config.yaml
parallel_block: false
init_std_up: 0.0239
init_std_down: 0.0051
seq_len: 1024
MLP neurons of a small language model. Each row is named by its layer, matrix (up: input weights) and neuron, and shows model dimensions 384-511. Each number is 128 + 24 x the weight over its row's rms, rounded and kept within 0 to 255.
After each neuron's rows, "fires in" lists the words (lower case) most often at its 100 highest values on Wikipedia text that the model never trained on. A number after a token or word is its count.

L7.up2144 [166 105 104  91 155 153 173 140 141 154 120 178 144 127 150 130 113 125 147 146 101 145 117 140 126 116 159  94 102 143 124 142 127 155 120 129 173 124 110 155 117 154 112 114 175  94 118 128 109 148 125 116 108 134 132 150 105 161  92 130 103 120 126 113  99 157 163 116  99 139 123 119 130 130 140 135 165 108 111 125 147 117 152 132 115 112  72 160 109 166 100 101 133 150 164  58 131 208 117 143 145 133 147 133 128 156 135 136 127 144 106 153 137 126 118 125  90 130 131  66 126  97 144 143 133 122 115 131]
fires in: "to" 27, "and" 16, "some" 8

L4.up805 [172 135 102 114 186  87 147 107 115 184 138 118 115 117 168 130 136 108 128 136 151 109 156 129 128 141 115 136  94 137 158 149 140 130 122  72 129  68  89 140 158 152 100 147 130 153 152 127 100 162 117 130  88 100 138 146 158  55 108 127 148 159 134  66 126 147 130 171 133 106 140 115 153 152 114 120 127  99  94 105  99 123 141 149  98  80  93 136 162 149 123 217 179 115 163 130 134 185 166 128 138 180 123  91  62 110 180 114  78 120 117 119 101 109 138 112 137 107 140 100 126 106 172 143 126 154 155 127]
fires in: "a" 47, "of" 5

L4.up1124 [157 119 151 131 165 110 132 135 136 143 124 122 161 105 124 129 123 111 139 142 114  99 116  99 137 128 173 152 121  86 100 104 147 102 139 106 127 132 136 116 129 151 151 169 165 136 146 136 156 166 116  98 135  65 189 165 147  84 136 158 102 126 113 166 127 120 138 111 127  89 137 138 136 105 123 145  93 115 141 117 138 137 174 142 160 117 115  96 143 161 111  99 131 116 152 135 114 119 143 147 132  98 133 165 143 103 135 120 145 166 142 164 133 122 104 141 104 123 111 130 156 122  95 131 119 149  95 110]
fires in: "many" 13, "three" 8, "two" 8, "some" 8, "all" 8, "one" 7

L4.up909 [122 108 145  96 154 125 116 133 131 152 124 148 100 134 164 118 130  94 141 136 122 138 135 146  98 108 160 164 156 137 114 115 134 134 154 116 134 129 129 164 116 147  99 154 105 182 152 129 160 107 129 122 135 103 105 121 122 101 156 107 135 137 112 116  90 150 171 114 164 118 106 129 121 132 146 126  91  77 145 115 114 141  94 106 143 123 128 139  96  97  84 141 132 124 142 142 131 125 150 129 118 145  82 152 141 113 148  84 123 162 154  93 109  91 138 132 112 117 113 150 137 142 135 102 161  92 129 152]
fires in: "in" 26, "on" 10, "under" 9, "after" 6, "to" 6

L7.up2049 [129 130 157 159 116 129 110 128 128 115 126 164 128 133 174 126  95 152 112 107 118 132 134 133 146 133 193 131 106 106 176 148 170 118  99 139 175 121 154 116  91 129 119 127 131 144 119 136 127 106  80  93 135 113 122 153 140 151 102 140 151 172 137 189  85 139 142 125 142 120 121 111 128 166 108 117 133 161 168 127 123  99 142 152  68 131 154 153 101 137 140 122 131 133 150 155 112 122 165 145 108 137 124 148 146 120 135 148  76 143 131 115 127 137 131 127 101 111 150 126 108 152 154 152 163 142  82 119]
fires in: "to" 74, "not" 4

L4.up149 [137 108  83 119 133 110  99 120  79 161 113  93 107 152 124 126 102 151 118 126 130 187 121 131 105 149 127 147 136 173  82 110 152 136 157 137 141 156  88 108  90 123 136 123 151 125 180 140 130 163 117 120 127 149 150  88 146 119 141 136 129 122 157 116 105 119 162  96 103 107 124  79 127 156 116 137  80  85 108 120 165 150 186 106 144  94 120 165 161 123  94 125  89 155 129 116 106  97 160 114 199 131 113 154 141 150 127  73 122 148 115 136 116 105 131 130 163 133 140 132 126 121 152 130 133  98 121 155]
fires in: "an" 84

L4.up52 [134  89 100 119 142 169 122 128 136 117 124 114 119 131 155 115 154 108 109 120 126 117 111 150 121 172 139 137 104 137 135 104 124 128 117 129 133 116 101 125 163 150 136 138 141 116 159 168 114 157 133  99 131 101  83 105 179  98 164 118 140 167 111 164 136 117 157 173 125 116 154 153 119 136 147 122 107 129 116 105 114  97 152 113  97 152 123 170 134 156 125 169 162 183 119 133 173 123 134 111 132 157  77 140 151 118 130 125 124 142 122 114  52 171 143 115 173  91 160 125  96  97 162 153 127  75 112 141]
fires in: "a" 84

L4.up1805 [115 144 103 116 128 102 118 144 144 112 140 154 157 161 136 160 140 104 113 183 103 182 179 122 123 130 104 138 128 153 103 151 119 123 123 126 136  84 118 140 103 129 116 119  97 157 146 159  86 116 116 129 143 122 115 115 136 149 100 122 121 114 111 134  83  81 143 149 110 128  97 130 125 148 138 155 135  68 143 107 136 118 115 117 117 144 128  81 162 147 149 179 130 105  96 129  94 109 132 132 141  74 123 121 131 142 139 164 100 129 141  93 112  91 132 147 186 127  83 119 118 103  73 149 143 105 148 130]
fires in: "the" 37, "at" 7, "joined" 5, "for" 5, "a" 5, "win" 4

L4.up1690 [150 163  94 112 134 109 125  85 113 118 172 140 126 151 128 121 102 111 153 120 140 130 115 134 122  92 111  80 126 128 130  71 128 136 114 124 123 111 112 148 153 126 133 139 125 162 109 125 124 129  99  98 153 165 161 130 185 164 129 118 111 115 154 112 106 142 145  96 109 159 140  90 104 143 120 102  97  70  80 122 178 132 127  95 100 110 163  84 152 108 119 139 118 160 117 151 141 134 115 123 121 115 147  88 162 166  85 162 117 114 154 119 118 167 139 125 158 101 170 111  85  95 103 105  85 112 132  98]
fires in: "the" 25, "an" 12, "at" 11, "his" 4

L4.up49 [157 140 129 177 156 135 107 121 105 129 105 126 135 127 113 149 126 142  90 163 104 136 150 111 130 141 129 168 143 111 123 148 129 165 113 139 102 142 140 105  94 104 141 125 116 119 146 168 132  91 130 116 138 132 106  98 120 138 135 132  94 157 127 106 131 118 164 123  97 152 116 161 138  97 118  80 195 108  77 183 135 180 140 145 109 168 116 103 116 130 128 121 128 136 138 101 138  92 133 162 109 137 126 118 140 150 128 155  84 127 129 116 137 141 108  93 114 125  99 141 118 147  93 117 111  97 131 138]
fires in: "s" 25, "a" 14, "had" 9, "has" 9, "born" 7, "the" 7

L4.up685 [154 138  98 146 152 153  78  87 128 133 111 118 134 206 129 115 120 168 118 157 162  91 135 112 144 151 129 129 138 120 160 131 121 148 122 113 132 118  45 110 115 126  99 148 131 137 115 132 131 121 143 107 150  96 154 131 133  97 117 130 130 184 122 123 156 153 150 111 121 133 119 125 126 154 128 145  85 156 121 106 117 123 165 113 125 151 138 113 132 169 126 155 132 120 122 119 154 129 127 110 148 132 154 122 131  87 130  66 141 120  99 106 104 132 130  96 115 125 183 124 140 137 144  99 139 131 106 149]
fires in: "a" 91

L4.up921 [134 120 131  97 155 138 125 123 148  78 135 172 119 130 124 129 110  99 110  94 139 139 146 101 142 124 108 110  88 161  86 119 115 173 115 122  93 147 107 130 127  91 125 151 143 140 143 151 118 150 122 138 141  92 139 162 130 144 148 148  99  96 113 123 110 151 104 152 117 150 151 162 108 134 127 152  82 143  95 110 133 134 137 157  66  84 125 124 136  90 138 107 113 154 145  67 108 139 145 110 107 112 150 167 168 126 147  83 156 105 147 124 136 160 140  61 115 172 145 110  82 142  98  97 134 138 136 112]
fires in: "to" 31, "the" 28, "a" 5

L4.up229 [193 125 123 114 110 154 108 117 101 158 153 137 144 132 104 135 120  99 131 123  94 134 147 165 174 129 172 163 122 126 108 102 157 132 136 107 116 154 140 171 175 141 108 167 148 183 134 114 127 115  50 142 102 113 102 121 137 145 151 124 118 135 123  83 123  97 140  71  93 120  94 121 142 165  98 117 141 103 109 131 176 165 173 152 162 139 133 149 130 128 146 104 154 102 133  93 134 153 139 116 111 109  59 118 142 105  77 108  98 148 134 110 136 155  92 127 130 119  97 105 131 136 111 121 116 137 141 132]
fires in: "been" 34, "was" 19, "be" 17, "being" 14, "were" 5

L4.up908 [140 125 109 138 162  72 123 136 115 109 128 108 118 138 140 136 142 111 143 151 136 178 149 148 143 118 101 118 143 133  72 118 117 121 136 175 123 140 134 143 122 144 144 110 149 137 134 161 124 160 130 110 145 144 105 149 103 130 148  91  98 167 142  93 127  97 140 111 153 153 101 142 112 124 142 137 104  95  91 141 119 137 144 128 126 125 158 111 127 152 159 109 160 147 138 111 103 124  94 113 102 136 157 138 140 125 128 113  90 140 150 118  71  86 149 153 118 132 138 131 134  81 111 163  84 137 140 146]
fires in: "had" 30, "have" 30, "has" 22, "having" 14

L4.up1641 [127 126  94 128 129 133 136 123 109 122 105  75 160 137  95 157 125  96  96 142 118 143 154 112 126 119 140 102  87 121 139  97 133  81 108 145 142 126 100 140 155 171 125 117 153 123 156 124 144 147 120 103 118 151  73  70 143 114 184 117 152 141 118 115  88 105 161  95 134 146 131 130 109 156 141 117 189  86 131 170 116 118 174 169 145 100 108 150 147  95 164  94 148 161  93  86 140 153 131 162 145 119 111  92 102 161 134 109 124 154 141  91 115 155 153 142 144 125 164 121 131 140 135 129 120 109 118  90]
fires in: "was" 44, "is" 42, "a" 8

L4.up1143 [130 132  95 128 140 119 142 120 134 113 133  92 143 167 155 158 148 175 142 104 131 149 104 158 159  89 154  91 141 145 128 128 120 161 202 154  99  83 106  70 112 114 131 111 126 139 181 122 132 107  92 104 134 143 184 138 126 150 158 104 102 115 143 136 155  85 132 152  93 153  96 120 115 103 143 124 168 128  84 175  92 128 151  95 159 125 160 161 102 135 132 127 128 119 120 121 102 107  95 181 140 124 149 128  81 104 132 168 116 111  87 114 101 119 146 109 137 114 173  71 120 156  50 139 139 101 116 114]
fires in: "the" 26, "in" 10, "m" 9, "of" 7, "played" 4

L7.up2069 [121 137 122 154 121 129 111 113  88 101 134 124 105 114 121 104 135 131 138 154 149 156 142 135 169 112 129 108 142 153 155  99 136 154 115 109 115 138 108 116 122 120 107 136  97 167 130  73 149 157 103  82 104  98 134 142  88  88 174 124 128 120 147 117 114 110 144 134 134 133 152 119 139  97 142 153 119 108 139 150 126  92 110 169  77 148 149 138  98 160 166 122 190 136  99 101 163 149 114 182 121 142  91 117 120 152  81 105 131 128 122 110  89  97 112 101 119 105 161 107 116 163 144 105 138 104 139 128]
fires in: "the" 20, "to" 18, "was" 5, "of" 5, "called" 4

L7.up1880 [152 108 119 171 149  85 110 145  87 115 130 147 145 124  93 181 129 159 152 160 141 137 120 101 139 105 113 154 105 126 138 125 133 121 138 148 106 135 122 134 116 109 110  61 145 142 138 137 111 136 156  90 119 141 166 143 152 119 132  89 138 111 118 137  98 119 176 153  99  94 175 153  99 168 123 154 140 130 120 112 143 127 123  98 145 108 144 149 101 123 112 170 140 129  83 170 123 109  91 118 156 142 146 133 118 120 120  95 120 140 106 108  73 118  78 120 151 100 126 160 106 144 171 135 122 147 123 146]
fires in: "the" 34, "was" 8, "also" 6, "an" 4

L4.up2166 [126 135 113 124 153  98 153 114 120 109 128 141 171 158 152 132 170 157 133 140 132 152 111 122 142 156 106 125 110 122 138  91 127 126 140 106 104 148 121 151 137 104 130 172 181 135 105 170 147  85 147 159 113  92 134 103 193 128 161 132 148 130 145 118 151 113 107  87 154 144 120 126  92 151 138  99 118 126 137 104 113 106 153 141  80 101 149 142 141 144 119 155 120 141 157 100 157 139 108 113 120 106  91 136 125 130 119 107 112 139 106 184 134 115 142 116 178  96 119  90 169 100 135 122 107 118  92  90]
fires in: "the" 27, "this" 9, "however" 8, "as" 5, "with" 4

L4.up1617 [145  73 151 111 133 143 139 124 106 135 105 177 110 119 138  98 127  67 157 166 171 120 113 137 173 103 151 109 138 135  99 143 122 125 165 143 173 106 141 170 116 116 164 142 163 135 165 146 119 109 136 137 151 136 139 150 108  70 170 138 135 150 106 136 118 132 130 129 125 137 140 141  78 133 152  96 129 104 132 142 147 123 111 108 132 131 145 127  89 100 129  77  99 112 138  98 122 126 129 122 114 142 136 155 157  74 124  75 136 147 133 125 108 110 114 123 123 116 136  97 134  84 140 147  79 122  96 136]
fires in: "and" 75, "the" 5

L4.up852 [ 97 131 107  90 113 178 138 123 105 138  97 101 116 100 131 115 118 120 141 146 122  55  97 132 104 151 176 168 115  93 134 158 187  98 127 122 114 137 129  83 166 111 137 120 160 157 118 107 117 126 135 110 134 156  94 122 134 128 159 137 148  99  80 117  60 121 144 164 108  62 119 127 131 155 110 121 107  96 118 108 114 130 165  72  99 106 146 149  82 119 154  92 135 111 111 134 122 119 183 151 120 116 133 122 135 110 126 120 116  98 159 100 154 101 162 121 113 120 102 147 116  98 124 104 161 145  86 125]
fires in: "was" 25, "is" 9, "be" 9, "also" 6, "fiber" 4, "were" 4

L4.up835 [142  85 124 124 176 118 127 125 164  89  97  99 132 145 146  92  88 159 137 150 165 126 149 150  77 134 126 145 154 152 153  98 106 150 176 128 115 136 128 139 139 145 147 153  84 123 190 129 131  95 108 130 132 123 115 118 123 133 156 120 108 128 125 139 140 139 141 124 146 108 118 154 107 128 142 152 116 136 132 122 121 127 109 102 156 159 164 105  91 162 146  98 125 160 150 147  99 100  93 111 121 131 124 122 120  98 145 115 135 109  93 132 126 118 158 154 139 142 148  80 129 152 147 111 104 122 121 101]
fires in: "the" 30, "that" 16, "in" 12, "with" 9, "from" 4

L4.up1583 [113 130  91 116 165 160 128 180 102 139 127 151 130 124  96 129 151 142 114 107 138 105 154  81 146 137 109 162 116 108  98 161  99  76 164 142 107 142 108 131  99 170 137 113  80 170 120 132 126 174  69 146 169 186 174 116 115 153 169 108 125 124 137 157 127 150 132 124  95 115 144 149 145 143  95 160 101 120 116 121 121 169 143  95 142 132 119 131  87  88 124 126 117 139 143 110 106 117 103 168 177  80 110 147 149  93 105 135  82 108 126 114 143 112 145 185 130  99 112 125 145 129 107 126 109 132 176 156]
fires in: "a" 59, "an" 10, "the" 5

L4.up1423 [143 123 136 155 150 120 112 157 122 166 145 108  73 126 138 119 149 181  92 135  95 131  98 144 136 140 161 130 169 161 150 151 117 114 152 110 118  98 127 117 130 141 136 126 112 126 119 139 129 122 117 103 105 105 164 112 143 151 111 153 118 151 136  95 121 113 130 173 128 135 177 134 139 122 105 143 169 114 155 119  93 151 111  72  97 130 123 157 127 144 159 123 141 165 170  83 131 130 100 123 122 133 112 105 158  59 159 122 122 126 132 162 154 132 119 133 186 191 128 131 130 121 117 140 107 143 172 137]
fires in: "the" 53, "of" 20, "on" 4

L4.up419 [176  99 120 150 139 133 114 143  94 115 152 112 123 136  99 124 118 134  89 166  87 125  64 165 114 133 108  92 129 159 107 103 160 131 117 166 129  86  95 131 118 172  93 136 125 138 139 122 134 166 117  66 133 155  97 129 114 132 117 135 131 129 109 114 130 128 107 164  58 118 166 143 117 133 130 141 114 155  53 114 165 155 146 127  97 123 144 125 150 139  88 146 139 116 206 168 132 156 131 122 169  75 143 161 123 111 120 112  85 104 121 160  79 148 111 115 153 107 125 121 132 123 128 148 119 139  96 120]
fires in: "an" 68, "anoual" 6, "anti" 5

L7.up859 [134 148 121 119 133 132 121  65 132 118 109 110 111 139 151 107 119 157 140 116 153 163  95 126 108 108 113 141 124  95 150 145 128 157  90 138 105 129 151 115 141 126 102 160 177 136 163 146 130 150  80  82 138 104 157 153  77 105 124 132  88  95 184 172 100 145 129 161  99 130 111 138 140 140 145 176 109 124 122 146 118 139 156 179 123  76 139 109 148 125 135 132  91 109 136 101 112 115 141 136 115 119 118 127 123 124  61 162 111 173 128 136  80 151 133 129 121 101 147 136  78 138 150 101 178 139  75 141]
fires in: "to" 84

L4.up1298 [170 166 134 161 134 141 119 160 130 123  90 104 130 123 129  59 123 124 140 154 140 177 164 109 122 131 112 141 145 110 140 125 109 117 129 127 165 126  90 102 122  98 120  88  93 125 129 137 118  86 139 146 126 129 185 102 117 131 130 141 127 145 120 116  99 136 125 155 126 108  97 127 131 124 120  47 152 118 107 142 100 125 141 107 144 143 107 113 117 103 119 149 106 147 139 144 112 129 138 133 151  85 118 174  98 141 133 126 154 147 134 113  97 145 111 109 155 123 128 147 146 114 111  90 118 160 111 155]
fires in: "a" 32, "japanese" 19, "played" 11, "an" 9, "american" 5, "former" 4

L4.up1085 [135 135 129 114  82 142 133 156 140 163  74 119 167 120 157 108  75 149  76 123 128 111  63  92 111 125 107 128 170 109 160 106 104 122 125 108 112 123 154 112 104 137 169 129 158 129 131 157 102 116  89 134 132 155 163 119 148 146 164 125 121 118 162 151 144 116 128 131 142 155 147 142 137 168 150 131  74 104 140 138  96  99 155 125 135  98 134 148 100 126 125  93 150 118 169 117 108 128 151 158 140 125  89 100  99 111 124  83 145  98 121 138 132 123 138 139 122 142 137 110  94 165 142 101 155 127 148  62]
fires in: "from" 26, "the" 23, "in" 13, "between" 9

L4.up1867 [116 140 124 135 132 110 137 102 100 156 113 126 146 119  96  54 142 162 118 138  99 106 139 113 115 163 114  74 159 128 140 117 121  95 124 127 107 156 108  96  86 127 167 156 144 111 122 118 129 159 157 102 123 155 201 127 105 156 180 112  91 115 123 175 157 117 126 135  86 122 201 135 112 126 158 103 151 134  85 147 135 166 118 128 126 121  87 181  94 149 109 131 129  98 123 146 120 106 167 121 102 108 113 133 139 127 116 127 139 141 108 109 144  99 125  93 129  87 165 136 176 128 121 138 149 131 129 130]
fires in: "an" 56, "anoual" 6, "anti" 4, "family" 4, "one" 4

L4.up2010 [103 146 120 113 104 132 124 107  91 160 156 132 163 140 126 158  95 124 100 117 156  93 126 120 142 114 165 159  97 160 174 125 121 117  98 111 144 149 137 172 180  87 169 125 120 114  99 128 115 150 183 112 100 157  83 117 111 105 124 115 121  93  74 124 123 139 123 156 116 146 104 118  67 147 114  99 163 129 153 132 122 114 162  84 128 162 127 127  94 103 127 113 160 160 105  90 190 130 151 132 118 138 131 127 138 145 149 128 126 124 112 123 106 133 115 122 120 130 167 132 118 180 130 113 136 150 113  99]
fires in: "the" 58, "a" 9, "pairs" 4

L7.up2229 [130 118 166 127 117 111 135 151 130 124 137  99 133 133  92 144 147 155 133  96 117 151 127 102 110 182 112  81 127 121 136 139 175 126 110 153  94  98 111 151  98 119 139 182 121  95  96 142 112 130 113 125 136  95  86  93 142 169 146 104 167 143  72 159 128 123 123  77 147 128 139 101 161 121 130  94 145 119 121 142  69 166 137 121 132 138 117 141 166 137  83 121 132 148 150  86  79 114 123 105 114 114 139 124  93 162 117 117 130 121 108 126 137 119 143 159 153 139 111 115 125 110 118 152 125  92 132 133]
fires in: "of" 37, "the" 11, "in" 11, "for" 7

L7.up1379 [163 111 118 151  98 146 114 140 134 128 104 114 170 138 113 153 110 109 107 184 132 113 107  98 137 126 114 146 140 111  96 132 154  96 138 132 111  81 141 119 113 127 166 146 149 106 151 109 137 154 133 134 100 101 141 105 132  82 123 144 119 134 157  97 112 165 152 140 144 156 140  62 141 163 128 120  81 111 128 126 135 145 110 174 159 165 136 144 108 149  98 152 151 133 140 141 142 160 112 151 120 146 122 161 191 114 151 163 115 130 124 134 115  92 128 170 127 115 153  91 143 101 126  97  86 151 147 158]
fires in: "of" 17, "on" 14, "from" 11, "and" 10, "in" 9, "with" 7

L4.up1341 [141 145 139 131 107 111 114 116 147 178 108  86 114 139 118 118 140 141 134 140 125 108 149 141  91 131 143 140  94 157  82 146 122 133 130 129 126 107  88 111 166  90 145 137  99 143 118 143 125 144 159 148 119 108 134 142 144 122 105 145 103 131 156 107 110 134 161 110 132 132 141 149 108  72 160  63 103 162  80  87 174 101 116 146 136 163  82 134 155 155 134 118 165 131  90 135 155 216 118 132 108 112 142 126  81 176 158 122  95 132 130  80 127  95 114 116  90 100 105 101 135 113 159  91 143 124 124 122]
fires in: "0" 70, "17" 6, "18" 4, "a" 4

L7.up411 [127  86 126 133 140 136  60 124  92 122 170 142  96  85 136 148 120 148 127 143 130 170 136  94 131 110 142 155 128 124 130 153 150 130 138 159 151 158 140 122 100 109 124 138 131 137 126 123 124  77 102 117 107 151  74 131 142 120 117 105 125 120 128 161 120 104  93 119 142 119 121 118 120 136 130 108 163 130 161 143 141 139 174 141 106 104 132 114 143  81 129 116 120 153 103 126 105 107 146 103 103 116 133 111 111 107  96 111 120 147 100 130 159 151 134 107 135  97 146 184  64 109 152 163 156 142  66  88]
fires in: "to" 62, "not" 8, "they" 6, "hesitate" 4

L4.up1163 [107 133 136 163 123  98  99 178 135 103 115 102 112 124 104 167 109 118 131  88 134 110 113 125 121 130 113 115 166 195 164 134 103 125 127 110 168 129 123  93 142 161 152 151 147 104 131 128 133 124 139 132  86 144 124 125  97 148 113 122  95 141 124 136 107 116 133 143 132 133 110 112 111 119 124 164 135 152 183 141 133 118 110 131 113 126 130 120 102 117 151  94 102 103 143  81 134 101 111 178 105 144 108  87 106 177 109 154 103 130 137 168 162 149 132  97 128 122 147 137 149 146  90 147  80 125 121 102]
fires in: "the" 28, "his" 9, "a" 6, "film" 6, "s" 5, "her" 4

L4.up1549 [ 94 119 127 105 141 110 131 152 172  85 154 122 146 155 127  98 146 106  97 115 120 126 122 138 123  93 132 105 136 104 104 143 167 133 104 136 123 103  86 165 133 171  83  92 109  96 104 159 104 101 124 154 178 149 140 131 132 142 135 148 128 121 135 141 120 123 124 148 129 119  98 111 120 146 138 121 161 106 128 115 147 158 102 126  53 134 144 114  99 109 149 123 156 119 149 134 107 112 155  93  99 136  91 140 131 153  88 136  78  86 128 100  90 131 135 114 144 124 135  92  96 138 121 140 117 119 116 165]
fires in: "the" 24, "of" 8, "a" 8, "for" 7, "in" 6, "at" 5

L4.up1502 [157 102  97 137 142 177 165 133 123  73  78 127 135  78 101 119 141 114 143 142 160 132 129 172 135 103 164 105 165 141  79 121 151 152 150 177 124 103 148 105 110 151 103 109 155 124 124 140 154 128 114 107 135 136 134 141 129 147 131 102 153 114 124 174 127 121 116 145 116 119 147 127 102 140 136 142 106  99  91  94 133 138 136 146 124 138 149 158 134 118 118 170  98 129 119 140 132 157 142 130 102 116  86  99 167 124 145 150  96 106 140 150 141  83 128 136 129  85 153 141 154 104 128 164 135 138 112 129]
fires in: "one" 27, "two" 20, "all" 11, "six" 5, "three" 5, "eight" 4

L4.up1224 [165 121 151 123 120 140 139 116  87 135 150 129 157 113 115 111 112 129 152 109  99 182 122 149 116 169 121 136 134 149 129 130 133 183 117 137  97 121 153 149 135 169 156 129 122 132 156 148 106 130 118 131 125  89 146 167 135 112 138  88 134 151 122 130 147  82 131 117 115 129  92  95 116 110 113 118 167 134 117 122 113 169  75 146 142 152 123 133 120 126 130 143 155 112 120  95 123 114 131 118 117 135  78 126 127 139 124 117 199 122 126 120 106 140 153 149 148 161 126  80 136 143 127 129  66 116 137 126]
fires in: "the" 28, "as" 21, "at" 10, "been" 4

L4.up1131 [ 98 123 117 108 158 127  97 137 136 112 147 138 157 125 111 131 149 125 144 141 156 126 144 123 112 100 117 130 144 119  99 143 143 142 117 145 127 103  96 167 108 114 141 141 141  72 135 146 118  86 122  48 149 125  94 129 144 154 135 109 121 150 106 143 171 131 128 102 158 160 134 124 119 153 127  97 101 124 119 138 131 163 112 139 137 132 139 124 115 137 132 144 132 116 118 123  80 118 125 159 115 148 126 152 116 106 106 103 137 111 104 125 127 107 160 120 118 131 152  99 124 163  95 136 148 140 113 137]
fires in: "to" 26, "of" 20, "for" 14, "in" 11, "on" 8, "that" 7

L4.up454 [143 145 136 107 123  93 106 172 133 140 129 171 154 134 125 114 130 120 142 132 153 118 109 145  97 138  96 107 158  97  97 132  93 142 151 115 138 127  85 113 134 120 135 139 168 112 101 147 117 125  98 163 125 140 112 116 175 109 123  92 110 105 110 141 130  95 109 115 110 141 144  79 127 126 132 138 144 100 174 109 102 106 128 102  88 140 156 143 115 105 127 105 115 143 131 120 117 133  97  84 101  88 102 136 153 172 130 107 122 131 123  68 144 148 104 155 105 171 101 102 108 169 107 146 130 147 153 110]
fires in: "the" 98